{
  "num_hidden_layers": 13,
  "hidden_size": 256,
  "num_attention_heads": 4,
  "num_key_value_heads": 1,
  "head_dim": 64,
  "intermediate_size": 1024,
  "vocab_size": 8192,
  "hidden_act": "gelu",
  "norm": "layernorm",
  "norm_place": "pre",
  "norm_eps": 1e-06,
  "positions": "rope",
  "rope_theta": 4280.0,
  "rope_fraction": 0.25,
  "qk_norm": false,
  "attn_scale": 0.125,
  "bias": "all",
  "tie_word_embeddings": false,
  "parallel_block": true,
  "init": "trunc",
  "init_std_qkv": 0.0395,
  "init_std_o": 0.0,
  "init_std_up": 0.0395,
  "init_std_down": 0.0,
  "optimizer": "muon_variant",
  "learning_rate": 0.00109,
  "beta1": 0.93,
  "weight_decay": 0.13,
  "lr_head": 0.0118,
  "max_grad_norm": 2.0,
  "warmup_steps": 200,
  "schedule": "wsd",
  "decay_fraction": 0.592,
  "decay_shape": "linear",
  "final_lr_fraction": 0.0,
  "batch_tokens": [65536, 131072, 262144],
  "max_seq_len": 512,
  "doc_mask": true,
  "z_loss": 1e-05,
  "train_tokens": 768000000,
  "max_steps": 6080,
  "dataset": "wikipedia_en"
}
MLP neurons of a small language model. Each row is named by its layer, matrix (up: input weights) and neuron, and shows model dimensions 0-255. Each number is 128 + 24 x the weight over its row's rms, rounded and kept within 0 to 255. Numbers have three digits each.
After each neuron's rows, "fires in" lists the words (lower case) most often at its 100 highest values on Wikipedia text that the model never trained on. A number after a token or word is its count.

L10.up657:140143156115099100136112126164174116138140140093111104109095152159138125163096125090117112104047109126116115131129130124191114058095096117128130096082128161132117150144129135087152091154153134102142110148118131102108127111101149146166096098110134124142145156094114121115146110124154143150194123140150159147117123091103122163096153141125136129116158119133146120133105113165158099134158138088137138105115118120118131149126157123152126137084119130156134172182094130066126142101110112132154119130110118098166116099141176146125105109087130121144125106135097127130157169111114108133133160087096177184125179086133149150134126166119131161142101103120149143082157120118108153191154130136120131088130120122101135104142134097105142130140124132139144121134130142146143112142093146
fires in: "an" 68, "animator" 12

L3.up991:109125140147071112127157105127129139132112110134120160155139126124140109117155120119156106111118127089137090112091072138104119128095152157129131135153078151171085097128141155116131119085102105156140146111124133158081141125162112098169126105082107106112130130126093128167107128082133094117131127088104104110135112091177107098154146128089101159140106124149066185117136138116124179116104140150119163092107136117111133091128112127129120129116121145139096152149146133101120159157082130186131130114168137139099097131120134162120124154146133151142134158179094160117122118130090116134095149082130136111139147096118119154125149176111114127147096141127148146125154111134134134119176115125129163150114164156109162106119163167179087122122127116108100123156083107094132153101141101
fires in: "0" 65, "inner" 7

L8.up348:104128077107079079149139139123149119109137118099115116125135138150087143096148127121139145147115154073097123163152094133134123117131168126155161147131113102163119159153164123182126103132138149160139151144104114089105098173113135124152101118116109128205175166120130138142154145139133103091129146158121109181127121168140133154096110143061130144136141132147118153127152176102095108139123088113063138120128141128140127127123115118142136093139127140120171109129167124109152108122097115114123081079131107108173118119119121139149127103168130158145100153121132115095145070137140118152126123121117127127121099128170126114110123099093164100147107139159114124122185107164158178154116109163146154123097151085137119107097140081154120145115112115137131102111129109153136126152128146
fires in: "a" 89

L4.up180:057116123110149100146097124142145083109123108059107135093106175115139125117186142116127126145099086102108102130118091126142121148097108085125081133087141136121107108157135109136123167152124106132179084065134107170127130084150122133123108133125171181123100165119157123123142158109129068137134121089128164104135096119133124109134125128117158140153122174105108116089112153145156134126133151147141105174130160135136120107147112134150128131150148132138108112135131133102133113154135106099098089120103132093129138093156133154150117098151177131125132134115145164115151128127116116092130119100164085125158097113123141094099107131129110166126133132175145077146113093088115142117135145144138119120108086122154121093170107107093110122158137101134106162155114107115118098136082120
fires in: "as" 20, "if" 14, "than" 5, "while" 5, "protein" 4, "bulgaria" 4

L8.up868:153137090113152091132141071103119108112142116121097119101106112180158146149155113122127103153110129136148105113136136132110109139135102166138139117100176116111105156096138132140122112124140157110110168113136147085126132143135112131108155117143126130083127172129124100101099116114088146149133132109138133107158087151116085164130123121151142142119106123142128137132128101159104110134146127135134125175125115130110141158117127101134107131096126116150126152146126117111160109143147169118118137153129135112147092131220147152182122105107140120162102128156134148107142155133120163120088160163102139167157092091104115201122157148112137115142119107128160183082170128134108141136186151134137135138126084114080154090190137124121170100118131125117152125118107067115117058124124114
fires in: "an" 81, "animator" 12

L4.up171:146123158154152103122115104146169136108129121145174144155177106115109146157133125151166119116138155083124156091106096099121098150128109113161150113111128136100120155162116147111137106108128132117108134118137110122135088102129142127136116152144144156098128165092117155112101097116148118173142128107152148156139080129128105122129104150132171142134144106098142084102123145079159079134124103113148148137101129116138117169145098111084117132065079143121143148097155091105126120115149091156123106106158100104110113092127107140161133118137104125125112147096135159109091139111150182138193133133141135143161084158114124121161108089103140126089146134123103140149112131138157126118141157116146152135136096104148130101134162166091183096139090100138081163184141082155138114131136101
fires in: "with" 82, "a" 6, "family" 5

L9.up369:116168120146093109101137112126155136115070079088140112161133140115091163091104135126163104137112162133143147120126146142109127148141098146157123118112107109141105153160143097152134120119115101119160120116111159165111146109152145187088143146136177159106133155093134115121115123099111138187161132119168143119116076148154107142139146097148172134137176134119163123161125135104143131152158127101112120131099095132125140107104151165137116119147141102155113109131129163138125150120095136170134122116148122139144128120150118091093129122150148178128106170151091076111143152120107119096177163177141131153151106106127121120126149126102132084137117091106130156141160152130161170154134120117085127152154140086141141136108107107138116131136082042097132117144136117167177126128120125
fires in: "a" 35, "have" 11, "punctatus" 5

L9.up996:159090150132118125162120091161099141129129136112132131083099098111149099126106152138140127137138170133158123112149144077121102115114136089135098123158076104141176138100144118121129117111103140139167164132134135096118193134144120102122130119105121123119134185099118124099152091159075124134110099145141146104116123140152146115113149078177110124105114096143132138135115091128135064157132103116099158110114135181123096087175143159142098118156102115107107142140079152140138131129106131181142124113130146152127124098182161114145150125132170097140143096143122150161110130139145131160148109152077157125129167104122139133138133115131108157162160101116145163099121144141180106119072147150119134134161109125129116142127111104102142135077139164104129119173147147130167100105152121
fires in: "who" 29, "has" 16, "have" 13, "had" 9, "to" 7, "having" 4

L9.up530:146148080116163125153137131156116145123160098155141159114137161157128135088169145137117100150138143114087157122145139118115170114124158141095077132089159142124155135107096116135077151121105120076088086109112132104117137130125125117133129174120114127119139166075133138124110095126176104109161145126120181167171141168168114153145122170156106092101114142142132121116137138152125136136107121127107124145124152117150121122099104139082185139116109123139098133149116121152165117140113124147160138150117138163098131137108135149140135124161065158116120153101099137119128147103175081113127133112106124129118121125130123123156128090143122115172121148123103107124093126120110168150112098133093155157139109079128152168132121164126123073120070136142158190127129155076089115120107142
fires in: "to" 76, "for" 8, "de" 5

L8.up278:097150129148156103127110137145120092097151166159143146162129100133125106151102081127128066147103096146126161127099092125157121085128113140157109099117158129145149129160118121096142128110162159120164110106140155100104167111153114133144139125153147148120160166142114091071140099119134138121148104123121159125166115118109118085155099114132105130145081134134130112138138072155100090115136119083100103151111132124117146147120123124162112138053088134172119152171173184107136087158145199141100108161150106129158090083143168131114160121119120118131160099137128135137150137139119147129107130122100148157153125141110137108109167101108107144178136118115171127117116173153117129148137094141166156140102133099152142119147131138080098127113138132132147161118147135112130122149118119
fires in: "an" 73, "animator" 11, "another" 4, "anion" 4

L9.up733:077138119108142109184136106162164123108144099121129168125147152112129104118103124126155083107120083100094112136116114143193112194121160157069145097134108083080099140151153134132123097148103148125157094118120092148161153146139135103173130146185113165125142092110160118113112115112097111076106102123117133175150099148082096129109142157133097165105133125142116131133131110142122117108142126129103124126106149122118107175147109133109145153122089147124162096135123103134118118116103095141122091100107145137126093101143158090148132172132106126167122121124113124099165125108139123141125114122122142134155138116144142174111138147145121121117136101120149076172156131152153104153091140097089151140125112092165127122109142165118126159104182143092102113141167124131149143145143110
fires in: "by" 32, "derris" 14, "with" 4

L9.up888:120153083091151133151127171113117143141074143121140152130162176117124144159154146116099116130135143150119109149123117086139103098134135127079106115141121148130142155115101116127136082111132167156131153133129144121121153136120183117123123133060103149143139153121148139117125091128110136137137115105103111139121115128074108166102107092069112143116098112141142109116132094127089110164181141151113134131146163186169143094150097087116118155123106094179125145170116107153113181110156119085150131130140121148123109139127135078153115112148107138154132142107095141168185095100124136147127107136103148113149117130089124177135114183148154116121139131135111097115109105124168164146159138082127117100132101130149113113120140109122165073132133121116143112136102121099145185143146110
fires in: "a" 48, "the" 21

L9.up656:089121104145153122112116152109167137088122065117124146141115145115122104073098152092170153138110151142149138108144111115128161147162164131123134100138155137172130131120134113143104100067105135110119098140092104119067149135114139136128102138097161123142128145099158105115141149154114132121123174136097133115146123168166160106104138168131151171120118167147118148123103166105116152130171126136131126140129123139148127143130169145089102130085121148128149127142115138121173146146152123088084097129119130120097108126081119138141137131116149138167103124140129122111136130110153123102137151087125131131115125109145095107144096096143145093136133178110126073124148109099134134146096163182159141163102106129070091183122088158115129157106111145162165134174096112154142127152177137
fires in: "a" 37, "were" 8, "are" 5, "calypso" 4

L5.up691:161119107141089086082171132124092082123101088146109167122142157105117136103093104172113136131162125117130146109116152130114105164136133142138143138076104109136139144157115154129149144146120164122152100089083090150110148154140150136126171141132138111126113104124131096140099190148097195157078134147120126139132151112167090137105105142138107098078126156139110142118193131156172118119122078138137110131164155164071115138116136145134153136109145061143124136118132150114105121133134114089159105120096126138123162169142153101085119084160132176116110143110085132128175085143116147131116121119144147125118126138150136126119126162137125120094128097120102135126106112126145112137146065158137152150160118127142134093110116117116156168114161133126121129152106149129109113126122115
fires in: "to" 54, "elvis" 4

L9.up282:093117140152120142148116100135137121125136121119132124151154076143122132119143138136157151130090126121100137094149123150118125169137141151112139125118174159126138116157107148118126142105136143111133112124138127099106127103150106123161105118118162086113105161083106157158153091155084090129129163159139136126154112121137112100124150106161162167144096148109152088161129126167107148125132147150117145066098136134105119152085089070146148119110138145152129110119127127128099148138134145160119100107103157096117127133078104132116141160118116141106125179138085083125132109082094177090098151103154137155138113134129114105152123152143137140119133135153146143121132132117088120119142154105088126125117133118125168147143179118148197091167145065137110121192091102188120107088095133
fires in: "in" 36, "indonesia" 12, "indonesian" 4

L5.up901:116172109162145097180162094103136119093164130123141125149176123119134100135100115148113126121105114109111079107156141123102109120107101161113128128129137121140124131124181096149146137132133105134148134170130105094154155132139147137125127154146157165151138123177109158154117132161127130104129098111128145118156086159124129147084153087133134145143145103123126097171159127114114118128114096134091160085139103113084175127102106074107133075141124141108134135130135100129130146149137128136139137150093145107154130151166146148169170158108123120117149129068116178130143133135150128109127159146114119134107110085111111119120125151084152136105086163132133114148123110091093127094133138107134144150134157109126078118084165064069185105123117118153099152172104128169147142144133117
fires in: "in" 40, "of" 12, "shall" 4

L8.up535:123106133107174102126087157121142173116106093078134157088136132158150149143139140127115123124118168156147164084140110120130156105128061123119110132100127111099141114157127117130107097120162152095118111141139150135112171147125141132143155109154124114099122154156080167099126107130151155116091156133148161155100110107131112118124118098104144145129184117117128116093137116182083077122120109178123134124106120106084122150130134112133101137173151102102133126178117153144123083160148134143084144107119144137174156159116161148144150149118151159086078126170103135110117117141121112153085087154154128172142091144100142140166123091129117105127165167141135084125168124176097128076105123137108131098134130125108116132116153104105116113103130138127121131157136098131148103124127147
fires in: "in" 41, "on" 8, "of" 6, "inner" 4, "from" 4

L4.up154:089139099126100110071138127118105143152098162103090081084115118117088111103139133092109112123136078146112135133098131096120140065088140147100125136095129136096119101141115113183112151138096087151126119130096137121130121133094127109159150172135164068105109129107113128127090099114112109127105094110129126136120132117111101121164125139114118138077150145145066090133143129064102135082112135091105143124119100145100119114121106118140076119150121145131108135155100147113146153109096116122131165151114124144107139108097071102140142143140103111147132111095123122086092097107133098123114166122125158109145167119089110133143146133136102144160121147130103126150079115162117107142140143088116125126090151094117114108125122113157133116151146145079082113098122103076116092129135113
fires in: "five" 14, "of" 12, "four" 7, "six" 7, "two" 7, "twenty" 5

L10.up832:111163100142149141097119115087169126137125130172127087116131103143148116131123125136176109159089109109161123121083104143126157171140103158144146086130137157141150119107144147159143107173119092124171142111163127117083141166125116133167146135110105106115097130122111152125114122117104172162117107121103146165112146148131097125117110139098120104117156096122151132171129170122127110152134127149097138164123116131167183085175108111108151160165132126158118144151123155169127173097163140107129137137154049104130143133153125135127103146137117101154135120101142155113137117172201135133076152105158114098105161102103114117071112162128116149143151168123154129113076118143091160119119120145115138152120176141128137158169140148104105107115141135108146115109116129145125125142123116
fires in: "the" 50, "s" 11

L4.up930:151115122137118139117116160095179117109127128140129135130114106157121136114120111160110157080141125102106118140164153122147154105127144172117121114184135148120093101118081126130089109175155135100150124110153141144091140085117149138113151140114129142105070152147114150149124143085114150143090156152117144163069119137112140102055107108131163112165132136112139114111120118126113179150149112145128190132129123148101156075109105106153123092103112131103143157111141147094146117127127125101133141131158146139103094123117133081139086154145149142093114157117147132157138152114118096133139126154110160120133168186117126145158125123114152101128106104148105170123133146115129125127140151109137125120111134132073124154132115124098101092177109154151086105152135065151143078123080167
fires in: "with" 24, "part" 21, "due" 9, "chromosome" 5

L10.up831:129145122115159090109137140133178118148092104114162104114101150081111125109104135142099101152075160148113117155084143156134138129185131157122146058143153133130129105144172094081096128170148146145154138170105103129075098161103163116164134133131107142154117121091148124117138122131148153145117149142164122108136135139168124159091108129139123137114129140134116146105080114069134097185126144110089139114075130170133138148156127096153102092095159142102129158108127141109181103093145115110114117118121147136123116114114181121120128157109141188112086124086109108129152101122137147117154147176123165145151090103119148137147128120129154119136121129141099118116150114116180138104127138096117146128154141126085124118117147100089125125120110138173153088117113140128135138118127100
fires in: "a" 62, "apophysis" 6

L9.up393:127108129090139094137097142131151139123120096147126117096153121158148147120123161118163154156139127107120123155112147166133123173127119174094157109098131127105165136122121122101165132113115153075104132127135105158093124139119131173160083105119130152077148106071128119152121082136135144160139113111125182150130095098101116050135134144125139109142114123122118133153101145094123117131130120166157136100148087136156118121149155086124137110159133146127172115132117124132124169114136131165109148127118132110133149099132146147134103132118104097121131160088105101146155127119136110152141088134119177135149147148125095146116172117113086125134132126130174111089153168110137145148149138140150138119145131106101124112165134174107162116135184160129160118103053086119192092094156113
fires in: "with" 26, "his" 15, "is" 9, "s" 7, "he" 7, "a" 6

L9.up535:109116064143129124146092172138155086111124129145121104124122146142131108119108115146126197133115190111133124180091094138143103127129140171120134120123128129171121090113142114134131091119054142129133125107161111152159157153132082097114115136146134132139140146073172137112123132159130156124098146134142088118144172118155105112093129151130122110107118136113101155161144183108106118140109091155091202125136113160123132145139136123109141105147135110117132147132129137098136117122101131106102201158111129151127138092163087137129108137161151123147126138101148132102153139143166140110132124121104108169127141109161115125161148099121147136168136142141119079126110156153153140099120123110098131099132136123146132118110138125113178163127170106079086116115091163159148124112177120
fires in: "by" 28, "after" 17, "with" 17, "while" 7, "of" 7, "from" 5

L10.up246:132138151121097167117116157132126111149150105161121138156135142139142100096117148121137151149114105125122149128124092183141144205180129130118115109104125157167124109081108134091115131115127121183126128108134131104120163145162095112114120104117130148118138132109149178139108142094105171126120177152137118138130122124185145083135111171119141105135155100143123137136099138118073134124124129127172147121127090170122095148173119155157104077138135098159144133140118162093127088160151120135109128125134103145109115119128126144140159111121102134158138138123107155101147152154137119106130156094170110136133111122082115072164121115144146114131130162147111125104130126079123091113138139133098154136137055101136087107127107093126194120114132122106128124204139147132082148135135104
fires in: "be" 30, "was" 18, "were" 10, "are" 9, "is" 8, "been" 6

L5.up42:139085115104107090118168157137127142132101126141183172109121116106123130139119156122125105151132162103136105130141128115123113146142142128099170106146147113085128141156127109098043119134101143138144104125100078153166106098146168172092146143124139154129103126164134101089131145118117124116108094115169112117099156153147126135172180167125158124156112147108120136132120114137152123146113108156117160119134172060148167145195150154111154132094130124107132111141159129115111148117124120142133121092114107181128148139125158130094112127156165099138155063121147143132126112110123088160146096099103111135171117121129124161078131127123106109147156130154145088114124110189141111157122116143129145091142172124093145145136144121143116126149108128118085131102096130143157097147131107
fires in: "and" 29, "000" 11, "without" 8, "even" 6, "have" 4, "having" 4

L5.up323:143102148164105133132176145099073120139103126126161140181120151104143070135115146146105148146151128140149135102127173112092120133143144149121126150114120154153141159137108126154125129102169150117141124102114087092126131144107151162149134111172139142126151149099155082112101154121130129141114155101110170140122120107149119160115126120150145135113164129139138152085138134061130136106116069128157101155158124150125126110156106109141169149111137146128145124162117165092104133141125141135149127125155155126123154161148096122139108135121136101136160112141090141100156114139140133169096150131074079138098162077130132116095122159115136124133129099120095158145109106139094186096094091090155137103148093081155103129146162113106134119110098120080114107182115172107149150145138092
fires in: "to" 67

L9.up117:181116124118144140124136121125096135093144087083119111146198135131159076187147149136090098148110145150127144162145131112160126148121129105093118159170124129087131112156117163126101152107079118107153131151105112100109120092121153119171141154138141116105136161114087135101089153139149137138102111118126101103155146101141137147145138173164159111120159109139094104100193112169109112132092105134164117156149104146129090148095135144125144097135139119118133144160107133144088141148142115193096117108090144101132120129112151099113185152136095129120116125135123120091127092157128174130147122171126145161151115105134126146105120090103104112146197148120106123129154124119138126125165152099117130142129104108158152157118129116129095099134120099104136149125100102120141111095168140
fires in: "in" 69

L5.up184:146096145148152098134159143143145146173188115123119156094115136129121112117140121104172149169167153121152102128099116128140120153134132164125088124081116129092116116103127134121113129145144096156167134133144133109110163089129102125122138121138102111165143142115104106106073095167118119095143151106156170139132154132143162096168161157138084110107149158099130148123165135104067144134118112123113141149141106157126102089134135152193162135080145119189097128132105164103113148164125142113128170135171182093091156134127101133117110119150140125119134121088168112114098137087120087123095127159136148136136158114137135153138119130115135118148155100134101114104133092164120122131151091148101109179116124065135102149099102091136123124162131098142146157156123119127120112139141127
fires in: "of" 39, "by" 10, "following" 6, "with" 5

L8.up4:133150114127143135105107114120113142130123098115158127106111082095101167184099147079115159117127120071096131136129126130113115149161136132100119152156139115115163127149152127108091069118138108126134156086098132150133137165168085112137133121163148121124137131128114115104124107170152087126121093147124120162158126159118078078097103160122122157134166142177154101144123143097121091150132126131085154118131167121132215114133144116125160129102124154116124109142145087145101132158137106129098151165112111132127155133106108135135099165136188156100112158168124104137126132088137111183106141125115125128139146092159179128140152125127172117120142137135120093100078114156125153129122154129120113097144159094113108130139149098166117133083109109142144132146142136118128162123154178
fires in: "all" 27, "of" 18, "a" 16, "the" 5

L5.up138:134119113107121102152099117184127166093089124122147126070106176150087122149115141120143119084157162129083148105134143153155125109147158121139113124114189087149155099118112133146124126117118099094138095137148174107112154143149145112167153129108116147126154104133140107124138114135088149179103119141157113118128152143115108131119126110139164130127068138098165132086124101141128091104130141081126112165124114157099150183152155089123127140101158126112123133152108104126135134127108164127102177134148150147134133128175097115107149152118147110126139186129131115139175096130143115159155104104084126173141128137152105114136136122119134147084129100124121163115098128172147111173154131099138141163143084125142102148124109084150139106161109144134107155142125145096127057120141141
fires in: "of" 31, "in" 20, "for" 5, "where" 4

L3.up846:132133127130151069143137131147180129116128089104143096122149178135064125129124122110141126129107071128084126105054161153114129122071115132175087156138122117106137134090127132118157115137098145161115168125121120172128111148151103139160147133128172158138148111116124100088126112166149138116128130114140135118132121116158110181110068125096129106181100136109116131125096161107162166144141117161146144152121130174118123114097137143105136112142159158104079117057148128110124142099114097107109139116119128143142138086089094096132152129102148119112079105136130108125135122114121130156135124102119123097105127111161154130098161146131125128101105141109116111087122135108083134131128101104118141118137130142130112084130099133073092119104105073127115153143122137124163081115123144
fires in: "when" 32, "if" 20, "while" 18, "although" 11, "how" 7, "once" 5

L5.up501:114102146105154129092130152151104103128138114136116140142113154139145099116081146129088084105090119105151126110149135174100144105127135176106151075143140086180085119173145157163098144100123189140147085132084113113136097158116137094084122111155113122137111138127142124130125126162131117095127130139130117145127110105120161134150102141103160116112146121100135145133146121124125136144173146144138152140135127117139066128119138104096153136130121111134082167118120134121120142148125140148129151136142115150126101111146130157153100162144153081164090160161123125105186130102076076120082106106097106158158108140099150136147121116139108150144117154172133133138130141149120105144111104110105150154122103120148170118155104190114152102100136096092115106126095127160165150124104066
fires in: "as" 42, "derris" 7, "year" 4

L9.up837:086151131141165050108124095121122112115120141112143140137142154121122156113159137122156118114112153121114128141157117103160146146141126125090082130144117128083102144148111082155109091103132121123073077095092136110114075109117130125106103148120146118149121138131125094129139148113105123178107155091154122118078160142124135111105174162129131164126152141154131049152115093116128108138109143131095146145130040092116172106099166115119136125092130143110095130118161153158156140093132124165117129101096154127116162131117130113181118130159129116091129120109142142108116130143139110155141134123106131150164151075128100131135144117116145139143145125116126105131100147146113163122167143124113141097095110107130114129140154149175152127112117107182153076127102114159162127122163141
fires in: "all" 25, "a" 17, "two" 12, "three" 5, "four" 5

L5.up612:107142136153106145125124135135141109081114137148147154137127140107150131125145122126095180107177162092150141138092143186113132127141120162104088124129104124091153114116094140144164133095075155136189135128091099105123122132141128112133150114134129091122121073118110143112111186127127131105103125108113124159175094105125160122104154159132137096133176122159182137141095146134095139111131124108115166101068126135147130112125125106149123136156121136141113158146119176126109120139145138179088119103177111121116171146154109138192129136161131143104127129119131124107088140119131149098139129136130091126122137122107097150138144132125150150132161103142124162073119152138089146122112161153110124084158171118161086118112148154132157136165101103140088135100142166132174103176139132
fires in: "in" 20, "with" 11, "when" 8, "on" 8, "for" 7, "at" 7

L8.up669:129120154116155136132089115168177160136096105129096131141128159128157159140143124135076159152103120108094111153130160132109140156145093156064164120143101141113113135152130097126132081117132106145138114124102115163109118096139105137128120130140137139156117164132147126143131123088150153162125113137108123089123159115125171128116127120153148160136094143129088156170105133134170095136118112177086145121106148107108109124095113133092095146116166135103112094163155159096106149138128153124127121104129126112122145098160114177060128102124123167108157206128087104177129133125136133124146120109141111154101151126114107126123106093147109115125163111132110123131114102149158134142148134128095137104137080114152158134113126122155156126156086136184118090106124084098087186132105156
fires in: "is" 29, "part" 6, "a" 5, "as" 4, "also" 4, "be" 4

L9.up196:161151133155126088134120139127111147139148159079142129083101112111111144098109095115146134114178143157147134103166108116118135078127142151099136125111156150114165132104159140145147094118096104125105132107115145095145156118103152109136129139120151134164127130099126122132130163150120132117100137150090101111125128171109128120153112140105138111105153173134133098152105147117103091104149130131082136148097124156093137145143148153123138136135096144135126158112085140088161135164103177135112163123171149151117135149120118156088128150152127114144141131150127189120113142101169133136179141109198147085140134121144090118118106118131087093143084130104116082087137120136088154170137121162158147123107112114120183162126140140200138162139131142130097103079147133079130109092141124
fires in: "of" 22, "by" 21, "until" 7, "since" 6, "to" 4

L9.up265:126145098145128097112110134112146172118102126130102111118132145178135095087145132081111146095126102139114154143170169143142138138104108118128149165092134192121110132105108120155100126091090109125113108133105108122093144127109135116130142100125122111117116168148137088127173127120151172117139130128138110158191078080132093164105103144109164169112120085151097119150133113169148154128152114145136136141149124168127133148147111071146107112104119126136144067144080087117143125106125187131120122156145086144126126118144156165122161132131147123148138123131135148124127117126097162136121134090145154107137146086167125111113128105145145137131150113076126118118133107134112148172079139114180117087085128093111112123168133130111116143132129109087100121124151148101164087159154093
fires in: "an" 47, "another" 5, "by" 4

L5.up839:128152118188109153105148172145111142104128087082147106142129105142087097137123138163142102112155118140138119110135120108144114153166141134128128103142123105140129117144119138103119112115083135144150111100131143115129121159131113126163156087117122138078127130144162091153129125182127129153147098143116120141115128126157125108110118101117108144126104154133124196171159115135127107096142119117162092103169106102131162166119112127108174154139105116133085146150124115104137117134107181165134148145120114104124151160113150090129123161115144161098156173065110157136138124118146128062141153154140129167123134151136107121144106092113178086114155152126108125126171115086098109075142156133131140123115137116091103076110149117130103111152083110118120088138133150147163151126185080
fires in: "of" 54, "in" 22

L5.up258:135070131153146119141121171134116103140117134135102187159110123149171111125154155146158171124095109148096142112116119123142157131153134194165120123109115159112130118149163128136109142162128091110136180098119133116126124113157098126152140137115135130078154123070104136100179123087130155117125154160108144138139096093141143145112163139171125114172135094151130129131091156135144133104134121141156131132148131154074111120116134091117162120117112092151142117125143103089126113141127176163138111121119105127083143134144101118135092152146158137128095157153152176129101144137129110134104110096124155113174095094113064104133158147118147177168133116146125117132103149107111106116102155126166102126166143120159094142145108132140098076122119123119139126169100132077134090131138089
fires in: "to" 29, "of" 13, "for" 6, "their" 5, "from" 4

L4.up903:110138162101082135098129141095082122107123110131154108118114104141115135140160132135126142111145097141096145092093121107128108115102113111127095117112125115094083139138112138157135121113138147138175102150152110151139147159077149146112154115126145097117120148153127095105160084118151130140140108105085146149135111128147148121101111118132130120149169110115126135116161159134125124146131085167096105110113091150157150152177103167097128098153165159083069150109120139089114128133123108127118115176125172144123156100162122101098118132150080149169136133133136067096093073136128157117170103097114119129103150104152099134146129120109115083085095138103122139141081147161122155149136139157159170171112121132131198133141132097137154151111093135127143113111126154131145102125121085
fires in: "of" 39, "medal" 12

L9.up158:130159108098151131156108179158142129140154100147122141116102122136129132114155168120153126117153113155113104135115112119103112159126116135130135132089205121126144117155141149112131116129115116123098099139142146138170128122146118084151137136114112163154148103119134176153121133158145112173141131101152127156105119140136096081133093157119140113161121102117150101136140206121082109104138154097068102115118139119107143120177112109134128127154104148188097163129135135067131162117118106121109121170190106113145117158156155123103130159170141101139078150132106126072093109122151126085108104100166152078185118135137114103121143117132126117103130104132140125099108121165142128091151140115098104152108132149114130150143121114134142128144147118170151074124112118138177131146138114
fires in: "of" 30, "on" 11, "its" 9, "the" 5, "his" 4

L10.up355:107114151156122151162140118143110118128072148130149106128183156176112124120131133148128106145118158095178172122151141068109147079144155168139090110172146101131127129127155128137132097113125094091100144132088113111130127140145154110127096149127141122087135135127148114160100165151097115187172132096140145129099155113138123083165137111122133115113132115119126120131148135158141148139133177092118124152149109108166131092162148143133088139156098140120146121125105110142158132172132118135132152113156094106139125138080138088145135126144148088160157067165133146137162153160165107134103135091077127153136133164112136114134154136135161151164172140129121118094152162140104103092121132105137138137117104095131120127096169100151088078142144157147154158162130107144136132141140147
fires in: "have" 26, "has" 23, "had" 9, "previously" 5, "since" 4

L4.up917:127125136114160119175104130100143165126144121197121144142137159130095165074128159103097123139140123132078081132122118112152131121111095121115111135117137121110092131105184131180140121124148117131148106141102083104091107096193148113159099166148178142153126147150084113097132133111099101089096120138111089109132107133171091134138088165116180143142097094134120153136158123103143111131142099157151140133126135137137121127098105132143165117115112140132107114136125166162109096101085106154134129141120145098084117131132129080104108100128111135116117106105141125138130131131117177103090080130127132168101115126112132124104139107120157170125140125169092168132146098111107134092144132152125071124096134092115096084172092105117144133127104139121155116108153149122121097113106121
fires in: "april" 14, "in" 10, "after" 10, "october" 9, "december" 8, "july" 8

L9.up144:094151148108109144143103125130143104119127154133142103129143105124143109156132153082137132129132173164110115087136134134137080086161134107143200122134146134129166145108156133134143132110158108155151194142096108107118097123105121098082144148110101125140115119152095117109153107155108138133074143110148097109136133138126128142110124125159193110118141114143115132110122142105193116118158128103099145151151115146131145088122134129128151137095103128148109151118064141092159125138162139176117089194094117147142127136144124126146137116155111130197138089166101156123140147125124132127171165081133138135139139134156101104072125114150161116090080139113099130123165067116133093129098123106160132147106112082106184148133132128130120106126111133143130127157128131109137106150129139
fires in: "the" 27, "a" 10, "to" 8, "an" 5, "under" 5

L10.up426:161108166129141142108151090149114125131117072134136143118069133136129163138132139130125159162137129165088103095158098184143106111084165115136185181102126110102132152133144105201142136135092164116108148083166166138139129136123111101075127154121117134139153114173118145151097166101144139148104122154136126107112114094147133111105096127112109113123139111124114136102109144137132182153131164141110161185183115118114129099103113152091111125136143120077148129128127121151134108130167178073149114133119134136113139091192143135105114148130122114178148117153122110117145126115159113133144104121134134127084099098129139124109108126094138135129129164146157118106162111107108103139124134155100139134088173100117112138125113169148137110091118153148111109115112164116154158123126127
fires in: "0" 65

L5.up748:093122127120110097151077100127108146125100119154094146143108148114129135145151121114145122146125139112115111121122118142104096157088139153131104152118130161115136090119196166181133121136073115096103092143121132145142086159133122144114156128127110161107128109168138110130080133112138148112123149127112122212124068125124133122133105103122119129123106150164106145141120157099123115129135057135147180111155144130131120137169132100146159127144173156141112124099096126153159161124121146151120158130183135141108106138134148104160077125130114149127147130158144144098104099071136147107096126151094128125133121126137147133125156120150125165121095148089155099099101098193113167103160137136131137128145130137106126104109121120185179087105124108124117174104134147106107121149162121
fires in: "for" 43, "of" 13, "greater" 6

L9.up510:133100125137102125110146172081133132138160108128119134148145183148146158156100145160079092153126115129132138155138119099116094143146080130100103164138142129091120186118154106120106134142117127153136107123081111168116101126111087172147129142132116173083123175098185130117200108154173135150124130113169160115167109157150140175165101122120121138140124064133126082139135106111114129133116144138094122124139157146117129130102160163128135145106095090169131149129114129126097108135105130127126153170115125152126126110155128114121119124119127153124122130160088096153096104112111152138133107095097118152160117122125081115104116122134155163167102117142122093141118112160116122109156133141120111126122119134143113127109094126075169117147083130113102110194144165096163102128113136
fires in: "is" 20, "in" 13, "as" 8, "s" 5, "was" 5, "from" 5